config.yaml
n_kv_head: 10
activation: "tanh_gelu"
norm: "layernorm"
positions: "rope"
attn_scale: 0.125
bias: "all"
parallel_block: false
init: "normal"
optimizer: "muon_variant"
lr: 0.011
lr_head: 0.00867
batch_tokens: 262144
seq_len: 1024
steps: 3444
dataset: "wikipedia_en"
MLP neurons of a small language model. Each row is named by its layer, matrix (down: output weights) and neuron, and shows model dimensions 538-601. Each number is 128 + 24 x the weight over its row's rms, rounded and kept within 0 to 255.
A block is one neuron, or neurons of one layer that tend to fire together. After each block is what it responds to, as a language model described it from the Wikipedia text at the highest values.

L5.down385 [ 84 136 138 122 152 109 146 135 152  98 129  73 110 159 133 167 119 139 147 123 162 112 106 150 129 142  87 131 147 166 153 109 123 147 168 159 121 131 128 112  79 144  98  91 111 143 145 131 146  97 148 115 161 133 120 120 123 141  98 134 172 102 164 119]
Mid-word pieces of names. Word-internal subword pieces in the middle or end of long, rare proper names, such as Indian place names, foreign surnames, species and titles (Chikkadeva-ra-ja, Gajiy-adi-h, Deviati-ar-ov).

L7.down200 [115 115 115 123 139 155 128 151 106 201 110 149  87  96  97  95  96 173 139 137  97 122 125  87  92 120 144 111 121 120 162 130 107 161 146 112 152 113 128 142 127 160 122 125 148 129 148 138 153 128 174 150 125 112 125 171  86 110 154 140 117 113 140 104]
L7.down1370 [140 154 119 148 153 138 134 151 117 142 104 167 144 117 123 168  78 146 132 141 135 103 131 148  75  85 126 143 154 132 117 110 100 163 125 113 134 140 127 116 115 141 123 121 115  87 134 154  91  82  81 123 142 122 131 180 113 114 108 182 111 122 131 114]
L7.down1733 [117  98 136 123 139  96 143 137  78 142  96 174 128 128 114 138 114 121 125 144 118 120  93 162 126 122 119 111 136 134 143 127 147 113 154 115 121 100  98 102 119 148 143 136 134  78 116 128  95 127 128 144 157 118  80  82 114 142 124 116 121 138  96 179]
L7.down1895 [126 155 103 102 138 143 125 127 132 133 154 138 140 117 170 136 134 159 104 161 124 127  96 107 112  99 197 152 143 131 163 171 101 150 116 108  98 115 129 112 119 143 127 150 126 129 115 181 127 136 112 125 132  67 108 125 132 123 113 125 122  66 149 168]
L7.down2130 [149 160 105 131 107 159 147 155 119 157 119 128 147 139  83  81  72 105 121 169 113 100 147 140 109 139 112 134 118 115 122 120 108 171 138 113 134 128 111 126 111 118 134  65 154 119 180 126 124  89 113 148 141 134 147 108  71 133 150 136 170 132 151  94]
L7.down2210 [140 117 102 127 128 104 104  98  91 176 112 107 108 136  86 148 135 115 101  78  89 128 137 151 122 143 127 107  87 127 127 112 159 149 108 160 162 145 132 128  90 158 100 113 160  87 145 144 130 165 137 131 138 115 137 126 155 139 120 123 117 123 126 131]
L7.down2490 [ 91 147 126 141 144 137 171 108 116 143 140 136 154 106 145 119 116 163 131 139 132 117 126  83 116 150 131 172 150 155  99 123 107 165 132 153 125 163 126 135 116 115 125  93 127 101 100 137  98 138 100 155 156 103 109 158 104 125  80 119 122 101 167 108]
L7.down2543 [130  90  78  98 131 161  96 128 157 165 171 115 138 123 135 143 117 153 169 140 128  98 102  90 126 135 127 131 127 115 130  40 113 134 161 124 103 138  90 157  87 154 110 111 107 161 118 121 172 144 120  90 175 134 161 100 152 105 111 140 121  97 135 128]
Name-completing final pieces. Last subword token of a rare proper name repeated in the text, such as Kuzy-k, Ofak-im, Satyanaray-ana, usually a person or place.

L9.down634 [109 125 133 159 103 132 171 111 107 105 110 132 180  84  91 126 141 119 134 125 138 150 138 118 168 108 128 161  88 139 138 142 178 107 144  96 146 134 138 142 152 102 112  97 117 107 123 158 141 112 114  97 106 114 124 104 161 147 125 129 129 110 149 153]
L9.down1266 [133 142 174 129 104 152 118 102 119 123 193 117 120  73 117  91 114  99 110 125 142 128 143 120 123 111 120 117 147 130 110 153 127 102 115 126 122 114 105  90  97 108  86 113 163 160 149 147 141 113 124 150 163 108 157  88 132  87 148 141 140 148 132 168]
L9.down1281 [154 164 140 118 121  98 114  99 135  98 169 116 165  78 164 116 113 142 159 136 119 139 103 166 116 160 133 174  99 144 136 133 107 151 110 105 132  81 107 117 124 140 119 101 117 146 109 108 139 114 127  92 135 152 153 112 139 150 117 118 142 123 121 135]
L9.down1324 [155 141 135 129 128 125  87 144 134 120 131 131 112  99 117 130  95 141 135 167 138 138 131 111 151 177 152 166 151 118 133 151  97 123 142 128 154 116 110 140 102  41 138 127 119 146 137  93 105  98 160 110 135 149 112 111 118 106 111 112 145 145 112 164]
L9.down1372 [132 159 125 118 129 185  71 126 113 126 130 126 132 112  88 146 162 150 116 127 143 130 117 104 120 143 112 164 110 142 107 126 170 116 104 113 158 128 115  77 138 123 144 121 136  81 149 153 131 112 113 126  76 146 153  81 111 135 125 118 147 133 112  98]
L9.down1738 [138 111 107 138  92 102 112 147 128 152 113 128 160  80 123 146 158 127 137 154  80  96 113 119 149  80 151 134 123 150 151 147 154  97 121 120 173 126 108 100 112 125  87 140 153 125 137 172 161 111 156 148 139 128 122 136 152  53 131 112 143 125 120 155]
L9.down1913 [126 155 127 138  85 136 139 135 111 139 126 154 144  97 143 149 136 153 133  98 118 165 116 135 142 130 130 165 155 146 143 140 156 103 110 163 134 109 133 114 138 104 103 113 148 112 169 117 145  94 126 148 116 112 134 111 118 120 170 125 134 146 112 167]
L9.down1984 [ 91  97 167 119 110 117 137 112 110 146 124  95 126 129 130 146 139 145 116 127 133  91  89 146 133 132 127 113 119 158 113 152 132 144 134 114 106 120 119 113 115 147 146 179 138 156 122  97 180 128 148 147 145 122 154 126  96 174 143  88  95 135 143 114]
Clause-ending commas. Commas (sometimes quote or bracket plus comma) closing a long clause or phrase mid-sentence, before and, which, but, e.g. "to the living," "in 2006,".

L7.down480 [104 164 156 125 112 125 116 104 175 145 129 104 121 133  98 143 121 128 120 119 139 161 123 114 158  84 163 129 124 121 153 124 106 126  98 141 172 174 125 105 138 120 153 125  83 109 115 104 123 112 125 123 141  97 140 128 119 120 157 153 153 114 101  88]
L7.down724 [125 128 107 117 136 120 149 137 102 123 127  98  99 150 140 159  73 115 137 149 108 118 121 148 112 129 100  92 130 133 146  92 136 142 169  71 148 125 105 122 138 112 108 120 111 150 175  68 100 127 137  83 131 130 139 137 123  69 135 137 133 104 143 128]
L7.down1535 [140 156 125 113 141 147 130 118 110 125 117 119 106  66 109 145 123 146 120 153 171 158 117  91 111  98 105  91 156 158 156 129 117 136 114 125 157 120 120 143 141 135 140 103 164 175 145 100 136  81  78 109  91  82  81 163 117 112  96 136 114 142 121 119]
L7.down1691 [108 147 135 148 136 133 156 121 170 112 135 164  88  79 101 180 104 162 129 137  89  92 115 116 103 110 158 130 138 157 144 150 169 171 163 112 148 155 139 100 104 142  96  97 198 122 161 146 130 148  74 123 142 140 112 116  95  82 148 146 141  95 128 148]
L7.down1722 [148 128 125 131 110 130 118 113 105 107 105 163 141 115 117 135 137 170 144 128 186 116 114 115 147 130 102 153 117 106 135 108  82 128 178  90 121 107 124 127 123 131 144 131 110 133 122 107 135 147 118 126 131 145 117 142 108 140 108 116 131 158 147 112]
L7.down2287 [147 123 120 122 122 117  90 122 114 106  78 162 115 164  99 179 150 135 131 169 155 116 154 112 120 140 128  96 193 172 102 139 129 133 148 124 103 109  96 105  89 160 131 119 144 203 110 130 162 121  86 181 123 113 103 139 115 122 159 113 128 135 103 110]
L7.down2447 [ 84  96 112 142 138 146 119 149 101 135 107 135 106  89 138 114 115 135 136 103 140 120 132 105 113 108  92 119 148 107  98 156 138 115 148  96 159  64 132 131 104  91 124 105 147  94 133  83 132 102 112 135 147 111 138 114 150  88 134 102 156 107 164 112]
L7.down2455 [128 122 104 111 157 100 151 127 142 108  70 138 128 153 105 121 125 129 143 123 111  98  84 125 116 121 190  52 164 139 140 118 127 125 140  72 157 167  74 129 111 136 149 109 140 113 163  96 130 151 159 120 125 124 132 161  80 159 159 166 153 105 102  89]
Quantity digits and number words. Digits within a multi-digit count, mostly the second digit (1'5' soldiers, 1'2'3 m), plus quantity words like two, three, several, various, other.

L9.down355 [152 155 121 140 106  96 107 111 161 156  99 165 126 131  88 142 134 122 153 134 131 138 156 119 125 119 155  97 121 123 149 128 122  87 126 115 116 128 107  53 131 147 157  98 135 140 145 114  87 192 115 131 113  92 117 134 119 154 150 105 142 155  69 115]
L9.down558 [150 105 148 121 149 163 127 160 152 137  86 102 111 129  95 106 110 104 176 130 133 145 106 126 175 115 109 142 164 162 124 116 134 114 124  97 132 142 139 126 121 142 148  96 124 156 130  95 102 128 114 132  83 114  93 114 160  98 132 146  95 184  97 108]
L9.down815 [ 77 124  88 133 144 152 143 134 154 130 163 134 141 103 140 128 128 118 121 133 135 128 125 192 167 150 125 109 140 129  80 128 135 120  99 149 155 138 137 149  86 116 107 125 128 103 125 131 114 104 136 103 119 130 157  85 108 139 110 139 146 135 118 140]
L9.down957 [ 95  82 159 173 106 103  85 128 112 107 130 114 109 118 131 121 169 142 104 137 109 122 104 112 151 138 135  96 138 115 155 152 109 164 162  98 118 138 111 137  82 120 133 157 123 138 116 161 187 136 151 148 130 183 121  85 104 147  83 124 118 120 175  91]
L9.down989 [ 94 119 139 114 106 174  85 133  95 140 124 134 152 167 156  96 157 160 135 167 110 135 137 152 186 135  66 107  89 148 129 162 127 110 104 116 134 102 130 118  76 144 160 122 199 156 104 134 147 111 140 113 147 143 120  94 128  86 111 124 133 126 172 129]
L9.down1522 [107 136 134 106 123 174  88 154 192 158 116 137  78 149 103 121 178  83 161 116 141 125 133 109 143 128 129  52  93 142 130 126 120  93 127 108 146 134 164 132 132 119 113 135 138 120 130 101 128 118 116 142  88 145 154 145 131 132  83 129 106 162 117 130]
L9.down1955 [118 127 169 133 157 137 153 117 146 106 142 112 135 163 118 169 120 143 107 131 117 139 143 165 142 171 140 123 123 150 129 139 133 156 119 121 114 106  92 134 117 125 135 105 111 166 148 121 144 123  90  98 145 104 117 120 107 120 120 157 125 112 125  98]
L9.down2233 [147 155 132 179 137  96 120 113 105  98  87 128 130 157 108 124  76 127 141 100 161 159 127 103 138  95 159 155 143 121 146 130 125  94 122 118  95 125  87 119 111 160 127 122 117 129 111 166 156 181 149 178 128 140 138 154 103 158 102 115 126 147 147 108]
Counted plural nouns. Word pieces and modifiers after a number or quantifier that set up a plural counted noun, e.g. "1000 disease|s", "500 candidate|s", "two cott|age|s", "eight major league games", "1|5|8 games".

L5.down2096 [153 130 131 148 142 126 112 172 119 123  91 143 108 135 100  99 134 126 133 122 160 127 122 124 130 157 124 118 123 137 123  86 137 148 132 104 126 123 111 109 120 157 147 125  98 147 111 104 125 106 107 130 102 142  92 113 129 173 128 108 132 119 123 134]
Plural determiners; paragraph breaks. Quantifiers and determiners before a plural noun (these two, all participants, various companies, six games), and line breaks ending a paragraph or title.

L7.down979 [122 148 137 104 158 114 146 139 137 106 124 151 165 151 164 113 181 168 169 159 122 139 102 138 135 135 119 184 159  93 114 123 117  85 155 148 108 140 111  67 124 102 165 158 145 141 166 119 117 135  91 153 111 147 110  98 136 144 140  98  89 111  97 149]
L7.down1075 [171 166 147 107 111 187 104 123 141 141 151 157 138 137 149 140 137 110 134 144 117 136 113 133 128 103 122 106 131 119 132 126 109  96  90  80 116 118 123 108 120 112  99 147 172 167 131 155 147 141 167 117 143 117 151  99 115 127 139 104 124 157 122 144]
L7.down1144 [167 114 146 147 137 142 127 125 137 165 155 136 137 109 115 116 120 146 156  88 115 133 122 133  79  98 125 135 109 108 139 161 143 112 116 146  89 124 136  88 102 127 156 152 117 164 124 150 130  75 109 145 126 118 119 114 127 115 156 102 146  65 161 138]
L7.down1183 [118 163 172 162 160 145 166 142 128 133 119 142 125 121 135 166 189 151  96 144 116 133 117 154 139 108 118 159 167 140 153 106 131  91 115 115 151 119 103 122 107 132 122 123 181  82 147 151 125 131 168 133 150 119 146 128 160 143 124 151  92 108 210 158]
L7.down1413 [114 124 140 203  97 124 107 125 115 105 121 106 129 104 123 131 141 131 135 109 122 116 143 124 112 132 137 150 125 140 181 147 113 160 116 117 134 149 104 130 117 143 106 131 131 115 138 149 125 143 102 146 142 161 134 131 136 117 134 147 127 138 156 100]
L7.down1975 [110 143 149 155 106 154 143 139  99 144  97 129 102 103 141 131 160 138 118 167 123 130 141 141 114 138  94 137  82 145 131 133 142 122  82 142 148 129 111 149  88 140 156 127 164 141 151 121 127  87 167  97 106  91 123  62 127 130 102 135 141 124 127 123]
L7.down2418 [145 149 151 113 134 139  98 125 151 128 132 111  93 124 128 154 116 159 145 136 110 140 144 143 160 166 155 144 120 129 115 172 142 103 145 118 123 134 126 157 118 142 114 137 131 130 159 103 129 115 190 146 147 124 109  89 122 168  72 113  90 108 123 145]
L7.down2524 [141 128  89 122 129 100 124 102  78 184 119 112 157 137  78 135 154 145 145 137 125 134 148 118 114 128 141 147 158 158 150 155 125 123 133 128  78 128  94 135 167 115 115 125 160 105 140  93  90 113 108 108 104 129  79 105 125 147 186 166 110 110 192 111]
Comma after subject noun. Commas right after a sentence-subject noun phrase that open an appositive or interrupting clause, e.g. "manager, James", "Dowie, however", "gorge, which".

L7.down146 [164 103 110 144 131 103 148  90 111 101 100 144 173 175 155 154 102 139 147 115 130 143 103 128 120 117 178 122 149 150 140 136 168 157 115 104 103 148 105 107 147 152 162 133 116 148  92 136 163 130 149 108 130 143 112 140 155 119 104 115 102 160 112 105]
L7.down272 [118 153  91 115 160 147 108  87 119  92 107 158 156 130 116 105 136 131 183 158 119 140 153 133 101 102 122  75 165 131 152 122 140 124 162 130 117 128 112 165  97 160 149 112 139  99 108 115 129 120 135  97 113 110 114 116  96 158 109 157 144 113 156 119]
L7.down623 [112  81 103 129 129 152 137 153 144 162 135 136 151  80 174 136 140 123 152 144  88 141 142  86 115 156 155 140 158 148 129 156 145 100  97 177 121 143 114 144 159 104 127 108 124 145 147 136 138 129 147  95 142 135 120 143 115 157 118  94 151 134 127 131]
L7.down855 [137  94  86 121 144 125 133 143 117 170 134 116 145 167 134 134  84 132 161 114 156 114 171 150 138 170 154 134 124 125 130  83 129 139 186 146 133 189 101 106 162 115 146 145 104 139 129 143 125 130 135 142 134 139 134 103 121 142 177 126 128 168 126 111]
L7.down1095 [144  71 110 114 139 100 151 117 142 107 116 127  93 158 113 138 125 119 182 131 176 151 117 123 103 160 127 106 120 129 115 104 111 102 187 107  75 164 110 114 167 120 130 112  90 158 137 124 168 116 101 166  74 130 155 115 155 182  99 124 110 129 127 109]
L7.down1197 [132 153 150 142 140 123 157 100 107 130 152 160 162 109 112 148 154 108 138 123 134 136 172 119 118 116 146 137 137 113 108 139 131 136 185 130 128 137 133 109 103 167 129 119 164 106 114 126 145 153 135 134 115 119  89 128 112 151 105 105 157 108 112 107]
L7.down1820 [123  94 110 131 154 112  81 128 137 111 118 157  97 129 134 113 107 133 127 162 174 126 124 103 124 146 115 129 186  98 133 151  88 117 159 119  90  91 129 141 152 106 108 162  92 151 109 123 131 144 141 161  93 119 117  96 141 163 142 126 126 153 147 134]
L7.down2185 [170 148 137 121 140 137 102 132 151 143 143 119 138 150 147 124 132 140 163 146 155 166 130 123 135 135 161 132 136 154 186 104 123 104 130 145 147  76 130 126  81 124 165 122 165 131 158 156 109 102 100 133 129 127 136 131 142 132 139 119  87  70 113 149]
Prenominal modifier endings. Final word-piece of an adjective or modifier before its noun, such as convinc-ing case, accent-ed English, distinct-ive; also commas between stacked adjectives and numbers.

L9.down1206 [109 131 139 115 148 153 154 104 148  88 125 112 130 132 105 123 101 125 113 135 140 120 151 141 115 128 126 124 132 156 124 120 107  75 138 151 109 146 109 132 156 196 127 155 140 132 169 146 109 169 122  94 116 139 140 100 132 116 135  96 141 119 121 132]
L9.down1310 [140 141 143 114 108 157 118 144 156 124  81 133 172 124 146  84 109 147  91 149  90 167 113 164 116 156 141 100 107 114 112 148 158 124 137 140 113 124 131 129 120 137 144 139  99 117 138 139 131 134 148 128 140 121  99 112 127 155 129 155 152 203 106 127]
L9.down1437 [139 158 136 112 158 149 129 106 113 106 138 123 155 144 109 141 104 135 145  98 115  88 135 184 186 140 131 110 105 155 184  99 126 136 121 129 112 177 110 110 123 140 104 119 143 172 108 173 128 136 126  82 148 137 113 126 111 156 141 184 164 112 110 111]
L9.down1516 [112 165 137 107 148 123 129 136 114 149 116 179  86 127 123 149 146 130 138 120 170 133 116 169 106 135 172 110 133 155 142 148 111 124 112 152 111 127 141 117 143 147 113 145 149 142 138 130  75 128 129 150 122  97 140 121 126 136 109 142 127 153 130  92]
L9.down1668 [155 161 124 101 142 175 142 159 156 159  91 140 111 121 114 159 112 109 129 174 162 107 110 122 116 105 102 120 155 137 148 160 110 165 126 109 107 155 139  91 102 128 108  97 134 131 143 119 114 142 109 146 116 163 103 130 103 124 153 130 121 113 135 128]
L9.down1734 [138 153 137 134 171 163 149  95 131 104 141 122 102 140 104 158 134 114 147 142 104 114 127  92 139 111 142 129 139 117 135 176 112 130 139 115 148 156 147 102 143 119 144 120 137 146 109 137 143 131 161 151  95 123 110 149 179 131 161 168  74 117 116  82]
L9.down1951 [116 121 142 117 114 108  83  64 131 136 165 113 143 146  97 126 112  80 111 146 158 122  53 179 136 135  75  88 106 102 161  96 161 119 123 134 171 119 138 138 105 100  85 106 152  97 144  65 167 111 144 107 126 114 122 115 132  93 152 142 134 183 120 156]
L9.down2316 [134 106 117  69 149 124 145 139 113 112 163 109 183 104 136 191 127  97 127  90 123 138 112 122 151  93 155 140 134 129 128 152  92  79 125 173 127 157 101 127 151 125  88 122  90 128 140 120 166 122 137 108 142  95 120 119 134 102 171  95 117 142 125 126]
Name-completing final piece. The final word piece of a multi-token proper name, usually a surname, place or company repeated as a sentence subject, e.g. Tay|lor, Kle|in, Safe|way.

L9.down542 [147  85 141 130  98 129 124 114 101 110 153  94  95 142 127 153 101 100 137 132 140 116 152 159 146 116 113 127 150 149 122 156 140 107 138 157 134 130 148 153 156  99 127 108 102 156 133 142 118 148 150 107 132 108 149  83 142 132 143 160 125 135  91  97]
L9.down665 [140 121 101 106 140 116 118 131 144  78 109 115 138 134 105 103 155 126 155 122 149 129 135 152 140 152 109 105 126 124 133 139 147 118 130 164 162 105 111 104 112 127 157 129 117 125  95 136 178 149 130 160 150 125 158 150 145 138 116 115 141 133 149  76]
L9.down940 [126 161 141 102 188 146 106 117 120 160 134 134 116 147  81 147 122 150 132 125 130  87 110 126 110 120  98 133  88 151 184  91 123  89  77 126 141 132 107 122 125 108 123  98 110 140 137 145 105 139 147 116 134 164  92 162 176  71 140  99 117 106 150 131]
L9.down1115 [130 145 122 116 158 148  97 145 146 144 114 158  81 175 138 135 140 125 131 137 137 108 137  74 144 152 113 111 110 139 190 130  86 144 146 122 169 181 138 117 122 172 110  89 177 140 159 155 127 142  97 117 134 111 112 152 120 139 146 128 145 131 129 105]
L9.down1192 [146 106 142 140 155 148 110 123 163 114 143 149 145 144 120 116 151  96 130 136 134  86 116  64 132 106 143  96 109 136 131 105 153 109 159 145  77 131  93  86  90 100 114 124 165 129 154 135 110 134  89  67 109 127 137 180 129 143  92 105 106 120 117 127]
L9.down1317 [128  95 118  99 132 115 103 125 175 157 137 128 155 118 114 105 146 122 110 150 149  98 144 126 117 146 112 121 156 119  85 106 132 126  92 134 139 167 112 103  90  83 138  94 116 116 116 128 119 135 115 159 106 107 124 129 159 157 119 104 129 123 163 118]
L9.down1638 [155 156 174 123  82 113 159 121 134  98  91 111 130 123  87 129 135  73 115 130 129 138 137 109 160 110 144 153  92 119 135 143 140 124 134  87 129 155 132  94 129 133 114 129  90 112 130 139 122 150 139 103 126 171  88 157 121 182 121 130 133 133 132 134]
L9.down2053 [194 114 131 159 121 122 107 140  90 114 145  99 158  83 156 114 124 128 130  97 159 160 103 112 107 160 118 174 156  88 116 103 161 112 131 141 121 107 135 152 136 129  93 153 119 117 137 101 134 153 118 142 118 118 161 103 108 121 134  62 152 125 125 128]
Adjectives after articles. Adjectives or their final word pieces right after a, the or an opening quote, often in titles and quoted reviews, e.g. New, weak, Dir-ty.

L5.down2142 [110  90 117 129 157 140 104 114 148 144 127 154 149 130 140 133 136 102 160 154 116 162  91 147 157 166 123 140 134 102 107 128  93 115 115 115 122 122 156 119 161 151 136 132  94 157 124  84 137 148 215 126 153  81 147  97 130 149 141 112 129 168 149 183]
Descriptive adjectives. Adjectives, often the final piece of a split word, for color (black, gray, white), quality (nice, impressive, best) and size or age (young, loud).